MLP neurons of a small language model. Each row is named by its layer, matrix (gate and up: input weights; down: output weights) and neuron, and shows model dimensions 160-287. Each number is 128 + 24 x the weight over its row's rms, rounded and kept within 0 to 255. Numbers have three digits each. A neuron's up and down rows have the sign that makes its largest values positive.
After each neuron's rows, "fires before" lists the tokens most often just after its 100 highest values on Wikipedia text that the model never trained on; "fires after" lists the tokens most often just before its 100 highest values on Wikipedia text that the model never trained on.

L20.gate583:130141094125125090113138088185132120139125177102084143100115129134080126100094090138136119133106133171162109139132110123127140116151166111112125132101098120120144125123108116116127092110098138123156131099145125128127119135122167131099076136084177096132087136127047103168128150171093178079107120135155156105119117120141140124152176119128077117144121138145157151113150169103164119142097
L20.up583:113122137114126093129134160155103184089138109123152107090135099079124106122140127136154124153154092094130079127110164124131122183088147097068129152139162143157140113110126122113154153095086135100147170129117094137112093136132117162125105141100167103161115151141138141153124131154169166091097132113111143136145156109152145127141153147131110104163152151110123134144128154127151150167119
L20.down583:110116151146105164120118117132136154197137088128127154097139151131140110116130137113125134149137133079154133091158145167144116130155112133157127127163149147127163147137160162114151097123124122157129097142185178107083170126152141140128105108192127112141122127135097134147164130106099176127135121114140132121140113119097125128118086125131130134107120121083093126112132123124101148112157
fires before: "0"
fires after: " ", " ("

L20.gate288:099157163129126124113141120107104134150121107137121156142098125128136137123142104143116126132110136154117160105119118130183113072173135167109149127114139150125160105084164092114161099113143128144158128168141147126168086113133202110086091128147111095122101147083189124133129139125140141135116175157155131086155134099156149152128115141122151127155124090143089130123090157122135109107120
L20.up288:123121156124101089121094120110102118134142144090111140139158111128123123119149115107096082126162152145122149055174140062124098103116145143111092111146164161127140127078189123126195144112099117131111142115172164119144096108108135153119079102113111069170117139139105121136108149135183110120116129129063144134170125129150153136176090123126101102114151145158071128148117149116124133134102
L20.down288:135139131129095150123125122133126156128111140179155128162123141180177112115160134158115176155087110149156155108135120123136127120086160158119084105179123111123142097170077127115131171174160114153126140153118229123075125139130108113137104135115108105128133090121116132149114096107112144141132147124149107146143121170120099135106109113117132138102123111126142119173134129098159111119134
fires before: "7", "5", "9", "8", "4", "3"
fires after: "1", " ", "9"

L6.gate280:182133145106120119131140155130161111117120129109139140132141126123129125138148109098097123148141122103182131197164117079115120118117095111094149166138122129128094154122138172159139076093127143161141129132134151141158167142138152094117110121107091153183108103129116118133148155140119145164139111106116138156149141114152141115141143134103119128149139117141113143100103098141137128153089
L6.up280:128136144136167105140131107186139116122192125071115128156134138121106131118113091150153111165112133157123113153159177099148138111197144153128100099124112134115094121143141110105118134156142099132100110132141169158139176121114112158106169150118128120114163174147089138117113178110127183142133137105105142133110144135094108152126150131133120169148134168127137122102163127103147131171178
L6.down280:139165152128144123087135129148119111101149123124105084178163201154120126137129153129110097145104116105158135137123154119121119154113138160155107135151091160103141119125099120105129104137107119129100104101138158145130153147141128132087126142107106163127115133108141118070082146137118185150136094137135143148114105098106145146112131063095131107162103158113106139120134105147079107180159
fires before: "0", "4", "5", "1", "2"
fires after: "0", " F"

L12.gate339:164132126089187149126133099129142126145143095122100142131164112119155098144135149103134117154118156105118102128091118137117113138133158128165144183136106103136073111118121132133187107108125148133108091103151086110112142155133103148187092137140124120135122105108136091130160108139073133164130085148126118106134127089138123115127142098142108085111122166129097088127110095117143160106156
L12.up339:124146124140106147120101130160091110127161154153142174140146109114143128140161120093129138117149178114152133157115099123189161120132117121079123094122147135162098120125135119132121122161118068118125149131103098124164156164175122154134113162191110158132088123158085152159139126143144131167112126127088113128108153135144152162130133143094125101145115113119135204158132131150152185131121
L12.down339:110149137155124122120140135112091124153149136097135166101104125122117131149130133140144156166161135084158096154152149088150125108128115098116113111153127152124179167126132146114133109110141124143117122128128185143153121123134072183131123094124067130122140125126128146158105126100168119123138142106161136120115108163135149104093131137132078110158121156134151149113123136134089145139087
fires before: "0", "2", " ", "1"
fires after: " ", " in", " of", "tern", " In"

L13.gate348:126125131116112128155155124135098089121161120122144118115144116155124134091131127120130112115111130129154103137154137106119099105107170064091148125141160146114124141177109155146152089141123122132176137112100160123162139140138127148162131186126161118119148095150154155122137158136128160182119093133117115156118149101176137096140161181118116073197084144124173166147092132123191121120111
L13.up348:156123138149097079123121140160105127140136104138111181139172126130083096129105190125143141135163148109138166169123168104157150144129136137128113188156120088121124141137113152142127092161141165170153134129129157142126125125103132085137098084075090097121165154117115149145149122121104152145175127165090153124155148163103140145147126131133145129142102130118149144118127097144150168115107
L13.down348:154135131124102099086156089160125083115116133107139146145123137105098104150088123132154144135173143112141082164108176101136145137106141106097147113149125111125153158119112157162112150145075101160114117116146192154109122083136073148156106140127118121119096135123125181149126143125106142146143155113116148126113143159105135139150116117103119130126108140104139113168168117129132115162133
fires before: "0", "2", "1"
fires after: " ", ",", "2", " October"

L20.gate796:116164136105163167157113098099093139143122136094117173137179126171141151140187131109102149136145149119133113082139158121138123146109137134095129114145154132122103118150152110118114170148134159141109153112120121162093143132067122102147089139127143151115148087127137126156158102125156133164133144122096179090119102118096078126111156145137146097130088110097124133168126135143110140088155
L20.up796:103135132134163157115150107099120147172146134092082162131155131128112179141121141113116111113153098136138116147127107132141134137062088119083130112112116117113134087133100102127174139146148147134116123114084106128120066127102173125152107145135102114144127135107132136144129138124139134139159180108080132064177148072138148144123107111162131095129103089106114139150088121122159128123115
L20.down796:161116171144131116106099133150153109131151147113138088135164151110122136110096104138154179113107099131126079137159132113169160106171122163137142101098104127126119167195116133108090154123094116124180131110091163119093159180169118108139119129149089139139146120116158121116115088115123125127144136132095146122116124158110150159114155117088141088121123117122145113153123148105144158102137
fires before: ".", "1", "2", "0", "3"
fires after: " ", " |", " $", "1", "$"

L3.gate762:123095184144135187097173106142109098139171102154118132119126110101139110129093116156148063150122093113155105102113134130124095162134138130135122084126121096166154136154117132134096105071103137127145163111137161105118139132132125141163150100135142109090120096136095165147139129115124141111123165172137122120099135099137118127139110119118124135139084151147156088141133128083104137153178
L3.up762:135127151146144147117154098135112121086149102154089155124131128100112105113127136128139067114082118093146142125137122125092139145119108151107143080116140117169155169115152128186123113133120129144105169123135130085129147135129133114161123145115133119078118134113150147160126138150156076102161116141144151148123141138116099099158100102157124123135097124144131116188110104049112128079154
L3.down762:128114143130144151109138115144116145088138106136094164123143126109122096123132128120132084103082129084122147130144107138103155131133115183095134086120141117164157156138149120196131126138133117139101149125137150091138152143128131107143132163123124123071113146108159144149142136160149065104168131130140144157120143137102097110154120097151124146115100115128138122189104115049115115072157
fires before: ":", " |", ",", "–", "\n", ")"
fires after: "1", "2", "6", "0", "8"

L17.gate123:102128125129081147099084061141132151133140106134117113124147158144131080164110117139091109132170130162120067120155105119150133130149144109149133125144184146159150107130119121118179121135164141147067118145132106117106102156096126143148125132160114134119100112170125142141154131114102103152136138098161153151158131106127142093104120124132127113097133135115149078141141124115178156135114
L17.up123:130122129133124157117124112100147157159124165111154127171157152141101126163129116094089119108113125143168142143178125105138120158131110124120071158139147111136139137134105108136121124125111136168146128099138152090159154135122147155113136114142119084142144115158109167107138169117094106140071129149153160115120091147141144140099138173133134133126140115117148124132178122135137197102098
L17.down123:113118115111123150158130138127142123142101133121114132149142083123148141166077166134113173149165107167164088133110137119136105124162121134111057101134117142140120152185128086107138154189127202180128135118136245161135166188134079114168107114126109102125132152135121129129125127112089142173107157137110129152117103097120143130083117144137126139125117136106158089158131118128153144070141
fires before: ",", "1", "5", "6", "0", "2"
fires after: " ", ":", "2", "1", "£"

L14.gate508:129154135087123131107155116161135111121095168125128126131196159121101114157113078123119138151146112130166128076153097165102161130110144101145102112137161106146140163121114134147160136159107145171140123153118098142127112140126077135128123126129148118105123145119134143069116100135109138127191139169175175111117163114158093145068077087114106122119100123127157126135155144089124144109100
L14.up508:134124131189107145146154148160138124159156116100142121181125156124152129126128141101121103165140155112131115133123135122090093175128082156134079150173124123107131153088119133166130162070123156165126095090131106150175145132143114137152092085143169146147125132156132167131109112124113146160129110128111144133141110090140140155117137075129139160082137145112141124151135086121161159107108
L14.down508:140114150146134130141152130103155103114120161136136122108132147118106145115122135135086172159164096161126137122129113125129145120089152147110101133145131135123155100091108111131120087132108109159113109093122167108096159160075096156195122150154115153120138109137096119081109134108101096157125094098116136139119149160130158118085105104131130183153120141116139096118186142122140136160136
fires before: " |", " ", "2", "1", "4"
fires after: " |", ":", " ", "s"

L15.gate434:139078131132092143099159108126138142102126099107172169124156085139134167158100124185151071163144168152136114164127123175115162122154108160156160127125158131145121158106132149157122130126074140161107144168117108130144108118124153075145138120138156121162081126098114102105136115094137085141100153127120143167113134154166099140136146126135098083105085158192131132117146143129120118131109
L15.up434:119147151129092108118118098153099114158144123164083111130111089105147135155127112134121138112134111145152071159160154133200113126123132117084088180161126129118117125126121099138144110076114111131079112093158127143166143117110099163130172109140175099121154160152113099110122114110145132159093133115132147174166159087123136173143109100104131141139127071099139135193131106129116141120132
L15.down434:184117121111156123103061107111132078131071148107162092134105087135115095150059157136097102110146127116131098176159130120141136148118112134123158130131153149105108088134122089143100109113133094108122155145115089142128092136148122130156170104125100134105069126116131146136131123129143119124178130129182134134180148110095141110169122128093117141149145135118133097099102102139113156122128
fires before: "–", "\n", " to", " –", "1"
fires after: "0", "9", "1", "8", "4", " career"

L9.gate479:131176127156159143129142107122140149158112149120140099119099132151093125113121164121126095169144119097105087180127137126153107121091171135158158152151098142133160141084090172126140139144110153142164145074136091086097135154083147143125144129121137133150136113095134092136127167127133086138124136117130123118170098132119120119113120149126099123167120157168140149162192158152134095150141
L9.up479:130124122098121144137165129143140109151107101140158132122149153085124114127124117094100100147148134055129119148112135189139168145129132110144146127131131092128125134120114138173165139138113147145099154087080112115154142135111131171181135144127143136148155076129147099089129135177161077113115121152122139145112146106139076121135133160140115152141183123111069132138129120105176141122109
L9.down479:158142130142151101106138110133124083153156094130111130121115081150080140139167170107159132124157172075087120164163162178161117150115169143146152122090113109120124118163106148130120158182101159118116128115092072130118124121157165168133081086113147163131129113113101142139137161135129115086143109108134103105158131153105119139120128136133143130098116106122117149179167133107158149136126
fires before: "0", " the", " well", "s", " a"
fires after: ","

L13.gate36:174101118124103139109212122135157179139166150120056148152116141122080102116094129131102131138115152137147117182105139078115147147105115066132135161159125099147150150141114165172128095148105124124092105144154114111113114130162130113112127112111133128159143167111119123157090174117174114175115119125120153107149128103148156136128110118127170100095139130083156171124104130116153139118115
L13.up36:155118128151121131138136078135153108126142162161082129132134151105117166140121089143118124103111149126102094162138172111098127107134147104111160124131125159138134149126128139130093123123103136097093140098145107139108140107143166092110168132135126178110125125090117133106155151135151109128133142092119151102148150151132092156140129140087107123099142162088134158120162139109069070129141
L13.down36:124089157086112125098128130117120146097142118144103120106148132142108104095094087161115142088122121121110113124159176092121115132121124142137130107151143118152137130113098138165146142137102109086134166138119142145114155112141143136158144137117165150126087119096159142108145159175170121138190151151111137126127192151105068118128156109107088135112134142122139129148116139126097095115103
fires before: ":", "2", " ", "1", "–", "-"
fires after: "\n", "0", "1", "-", ")"

L18.gate611:145122090125104090155081131156131097103149158114100167089166165110122153126117122118065111144147095128093123092115149136100129130132159108133134141120158125107107152132161154135119091112124150088135143109132093193123103172123159130136109118116106126147087136111114131144115127170094131159108111120128117070126118121139141159126115096166132090180134152138181186137146115133099141142154
L18.up611:149166118144121126132109094131162131121184195165155176092114109104124110125081124132121109135160115165124080141115121131123099133117150140089094170151098122133174080163095116142131097082129119122100144161121122095148099120151101167104114103121126161157138169111135080118124166095111174097143177162112102120096109133133107083104113098158112149108156121129104142142141117124145136102128
L18.down611:119081117106123120172154148113141146109107122139108140078109123183114178136123151132129156190143132118110082081096128124094098136100129133113072101151145157113148150134110146139172144112098137177141116192161067134091145137104096135086118131127076134141138131132142101139145126118106174121156101134134131081100133096160088116098084144077133115138120107119122123109158112119114147127153
fires before: " ", "0"
fires after: " ", " |", ":", "s", " in"